From a checkpoint of a small transformer trained on Wikipedia: width 256, rotary positions.
MLP neurons of a small language model. Each row is named by its layer, matrix (up: input weights; down: output weights) and neuron, and shows model dimensions 128-255. Each number is 128 + 24 x the weight over its row's rms, rounded and kept within 0 to 255. Numbers have three digits each.
A block is one neuron, or neurons of one layer that tend to fire together. Before each block is what it responds to, as a language model described it from the Wikipedia text at the highest values.

Description: Middle word pieces inside proper names of places and people (P-arm-a, Par-ed-es, B-ost-on), plus boilerplate words like United, family, born, to.
L6.up482:140151137104164157103146119114174161152134106088138140145129114135099136081098152103165178151162109172151116145133114144154116102146128089126131121157112120159178132145118116119140125150136076133097108145156098116140156103136133118099070122106093089092112134107139128092134117090112118098125129179141100173086124165115078112089121097089099083171148124144154130105139103148113123111134
L6.down482:166115097178139141098081166081072155145105145128163189134130133105153111173126147138144134101108102123123121081133162127119127098102123150108142156122128139123119124111169146108092136151141163091111155149107137141094118119133142146123108086164124124141138152140109104128119117117154127121129081115097179135097097112119049133106117147151145131087170161128107100091114094110193115141127

Description: Final suffix pieces that complete a content noun or verb, such as plural -s, -ations, -ives, -ment, often before of, commas or periods.
L4.up72:104108124162139137126104118109182130125130151096151123140140146154169119141133151136114095123165123145142139165142157149126132097159112172084109111126117100151140100132159103120094119094143119127145140120117117132138129143129127120133104127123095111128197135123082113126122115115106119115151169105131094150132107079123127135146174079130149096131119092143138157114152131147118167120130
L4.down72:129121129109121131105116167144106154111125192105098148141095113101128134127148125113098083102125138118115153131096110126174105188114124118094141110150149123140091139159077136159137133124157104105089140196168111164147139144104135115115129112144122128092165104128125182113158133118169127101141137153145130096133129107131156113148160159124114170094100154158162206091121115113134102154124
L4.up367:083131127119124075126115109154118126149102126142121149205103123162105135139134145108144095150138157144135191152107162188105143166153109140122100120130134128133131129116155143184109078119120094126114130125122145119094138154125138101154145122116116097124110139146098110177153151115146074069110148140154114130160123149134141134085082115208179131099121133141132133136110115149113104121127
L4.down367:124102146153127110146132120116083135136149134112105132124137137100125156154141167151151131077146123120128163149092202150118115107155087156132138128122149145163126175171139152142084120083106108101122130093110119123181123109118111131126135140137141084103136144164129127127163113130139104126116137131189075140110119129179116102061125174116161171124122120157127121118171121116114124110071
L4.up590:124156123133125104123125154145151133142134104142130155108137153103148130134067143112134101144192142104115147109118128101081142109110116110103082121189122163178115137107160132138185140148125119132125176130156135128128143127134090109117168150137128135158122106098099159149116121113116154162169130038086089114147092087171140110146132122137114118123135090114124164122203071163124144109119
L4.down590:112095117156149121076122157097112118135103116201122155122133113177170109135132130142056131200098130156120109152134093145157140060123158137114140124118139137134144082160136126190088131123145130158121128144089119118115122130076142107134153124106163156069127137100132138124131101115149116112149157159162134157108141148110127091139164099129174158108113120152120101095134133123156157136094
L4.up747:152128129171129109098108055090122136131179130146099126141141154141106144135120107128081077153154157132157121089126155146128135106115113152108119149113155134134109105147100126137120156129149073143135143109172129136121156203141123122171153123097136072148128085131127116166158129113102074155140162111157137142109162126111107116140129128101120122134136109185148149130144143110138112156120
L4.down747:145159125120103144103130158109120141131095130131139141090115112173150089114099164177096106172068125135102110132147144176126193158146137163112146105117122151116128128172136125106115129083117172115181102139114153121139132099122116100145118155151128149102171117144134197096134093115126145083132110118132111121163094136106110075124130136125130153109129111172181175134114120134113164119098

Description: Word pieces or words in stock Wikipedia phrasing that strongly predict the next piece, e.g. Head(quarters), Reg(ister), household(er), UTC(-6), died (on).
L2.up79:083123127123171128120138110089132153160132132117101152152107166130133094095121138102139169144123110126137126151130094117124142114118122124181114088164117151132109117127108143154147156150112126125084160091086142116179130109138132140111133136116089111143101161142108110110139134173080159137129117122139116133195111111108161112127140091114121163112110151157151151128158079159170097107121
L2.down79:123140146130082105139128120115076098162117115135118103109113115106082134130116134117093137102133121126115162116105171142109122106110156101139153109167127098123131162146099123141135172100123111132149121125126120155162090115186119116120095217104146128182126150112169136114122147150173158134138119150104126121128148090123120106110085136097121202126067133139150088103144127129155098091111
L2.up669:138158110166125112131148133122134146168159110111141137125103137131136153113123183097147168109096106146115102125145114126169157111099128164129100134120130169113140107159125111141157113135099126108113105105113136135130120106145099141147153127181104158153147104137091135107158080151057183149138119122118132137114114128108110100090171084174128134121119150116127083114118107108166136096139
L2.down669:132138152127103161065143111111110115172129136127176127093073154165135140163093091131107102105141138130085118153155118137111158122117136179107131155125123130100121163134146145154123136143117149134157150149134103163113126118111155123146148138146129107118150111147129154068136125146124158182129087125133134136114146133128100101141106076113137108156122124133137133099108179132132147120133
L2.up830:127110118136106141143131146103160097147147136122110127097120104126077132098133105114124100100133120142096113170138145131151163102119187191140101173116110146108116105161139107133154129092109111163142117149106115155150107145120111115125139134150145166128138156091101144159145146158105153099157139137147153117129136161122139140086094151088101130143111148102133110154151109118127152104090
L2.down830:133144156114121135118158139139137186102135140148131134163127066123124115135115154117073124083106130108132140131150149110122130122112132147121113146164153099110118140160151143129144110157097117101137148089121203136160144137085150136141187108167122126113122138137114135133134141136096088138162088134159067100090129175181109101126137115143197160159146146123088135118138084098165135138151
L2.up1020:138150128098155165137140150119142173124104135116136113104159114104161143093131122104219165117141123127164117133113158131156143152126124147123139116074108089150108112197143119159145180117152156102119117095103109133155114119119131151049125154116071153088122167125082139097115101110107132152173113135141143136144107146115096131127144134123152121142137129104153125094116104137157149126112
L2.down1020:133077156086164117133147113138119115169111129139130073110145123126118128132139121092162154101072079107124122141100139169124150130149138173117114129088102116143117137129165111132120108134134156112151112140123141143117131097166157169110128156131089101108122101104148123106128115136165154116151096121133111116146142177146088110143144103128146130142140086171138100100096114143151144113148

Description: Markdown table separator rows after a header row, especially election results tables, plus word-final pieces or verbs near section starts, such as born, ced, ent.
L4.up51:139108120090153093107100117144144152118150126109152110120141112088101114136110098127140159116162120128102111175161126119164132130090162112100120098128160140115146120195166129133160137123123100150117110095136113153092130092103138092156152105136151098173129126087134145138158121131077160156107106089173123136090064091161125081118179075124145116130127116139117100107138132146167093146146
L4.down51:123094116133140185064123157147135181113111174113153110134093130109146152114138090156141116092124119131109073140119088131116098149151152132130065133111143117192135135188167121132153136159138116114123124098139167125065118095128147098154119135151094112127140083104118125153115122103114163144112101122149152165142101116113151137162111135105133144139104175182113152137125117129099133125110
L4.up207:147142152125124145121110174126152137115159091100113107154105128129114131090095144117146100135158151106116115127107181135122121143149158106105098105086152112138182101128083083118161156170129101135097062121133138164120129133114156124146123130108101098128168124079152145116155159168142146107096149089153146114130110106091184106162146096110127114134116148129094159136162123147207156120114
L4.down207:162137192099142080110153121134100116144130133105143125121091137144121141125118122145141139112101133164155101160141134112165151073131153120105114095134127116082184125132102139141165173109183128125081101138115113141116118139174128140078165170135104115112124079131126125139159133128134162131135124125068112128118105129106145145133077143098166138120104125154128126131099168113186123158125
L4.up373:120110143102146131134129164124154147121119125122094132153143132143090127117117113151122108090141126138131121134135147119116148135136129149117118151092164112127146139145107082103174144111146114115094115103064146139090147147096120149119148108129129133175109153160119159160112175127135138076121155105144127087144106125182169118141133134143161116124126096076040121157161064118159103120138
L4.down373:084131159106137123150188124160115123127143143147121079122136143148127129107116108118130124159145145154155141141139151137124132087137142140141110137112159156127123093161156113150124120124121140144131109121081184138203144111124114126131137126153119114093134110131112133099136142122112130105084116138102088142181119156110142135174073114117167146112151140115176125125079132138120127123115
L4.up848:119124146133129131130118184118110142124090111112119135113135148106120163119122082146150100112136107103098131082156103167147161108155131111119131108066089113142138128109141122137139144132114105175086095110107106106096183102122129180091139117130082127145075155094151118149183106148134124145151103141127139072150104113142100117140153143131188103151135109194088145103159106115151124093116
L4.down848:150133144093124141122130107147163088137088137086146111080144137104096127111101182160172156080104120118158103108133123144159118112127138153138131110123125132147138148139094112135141121131133095141129149174097098115107113112143084123114076140074129154146157112125138124163138124115119128126123119146132137099118181118143149141108126127140113143147124139165141105105120177074142130088098

Description: Fires on the second piece of a word split into subword tokens (Res-ources, F-rid-ay, tr-avel, O'N-e-ill), and on nouns like position, league, place.
L2.up292:149123134088083068121108094121121163183154111129119140124160140158129131120153138139133165154081117114120145128143123158104155124135170139134109129119153130121155103122119136130115162128092094138130121148125145079151130168118108103118123141136154103143122135117109115160101103101120106120136118080166108143134130136099164098118084094108122102155185070155162141132089160133150082125120
L2.down292:102104113133116123144165134100146094100107102075098151117104096132146178113158090120149127123140135151122147123129135118128154116140153133149171146114091135139084155167131117096175154139176125112082120095122113120132094102154117097120115152119113091118172114128140093121101140097101125135095162141084133143122129138076141115169159146147125122128154148134129142126166116133130142145136
L2.up343:140108130123128114133154135103135143137083133135124126085122135140118127050112144154136118095094120118124130100130130162142151129144134128136151126082135177098104127056103119131123151089141107137145135140091144118145096142123144146120120145158133120161098143106131123137126077111102119070115122111138142130145132108145173131166133136155138136117139168164124097169126131159204132132121
L2.down343:091135118135098136175098140147109128123121154121119129115133117115126137104123160166144119114144101113115113107108109083178154123127127186150141137162162132129117142082140129158105183108110126164137158127067128114114127183142121136106114135116146142161112134105130120133111121104125142147113097089140098171089163137161149158121119132109128115129121123148148144155154113180116082133124
L2.up349:163116112148118104100166130147146142122095141094113151126124160143140145139131159174146107144150091125118121095093144133121144149101114115120125116083147120139139087076130102117136113098078125105121173136134157134100143170144172127141146158143120118117142156145098102111123133112153120106144139110132082131138114127099140101124113102145087148093101124146179163162132153165118116129144
L2.down349:100124105111094155145075144142121119117121092139141131137130106110114111117176188121130126157142124115162140133143146102122112131140096147105141106162116151150112141131103131168124127122139118092135111122135123129100148106096173166120116129130145071098175125121131174110127108160133166118134142104121129145074157122175125183103187122107172140145103159156111161106151126142123161123152
L2.up648:161128122072115106121113097108104160109140133119124124131115145126105107134143136154089157067124128115127144198139129140111151115133126144082157134113157085156112078071127146144109144121106117130150144105163153143133140144105104109116127104183143107141130092124156146163131149122145129110088077138141085155132140120145134111171108090150138181118126115095137140126115149124156053167099
L2.down648:116100074148161142112151092098137076107161112122103113107160153106108086122080106124116133145124133165131125103089143143080142092124104179167140107150117145168143149160142134122148128145137150163116117187116102099113101099146119106126117144091146145140102097135150115112110102109120142162129135137141161137133148125099122114098151110128134144147112090107160163098140130086142181159120

Description: Plural suffixes closing a noun, often split from its stem and followed by of, comma or period, such as method-s, compon-ents, dec-ades; also years, century, War.
L6.up273:134172094152116100133101086099132144176153087116096120088166155112138119113128134163127127178143130147117107144140139144112144063105161146130098087131155164143105136095125103130108134136152147155171107127119175122137108163118159100125130088131109145130103130137070090126159122113139111137164143149116123131159089090190118124138191119083126114118116161150169128089141175119152126113161
L6.down273:106129080113129133145112084101153104144109163085126119136121145079122127148141104107135132143144122131150125103090081148164114173172129136091162124144115116096124143121142165144097137126128139150096123109167127155171102170154129139150129145124135129150131110129166136113122121163172105128117122113161103151142132133156144099162116136085166131102160115144121183085136139179118158177118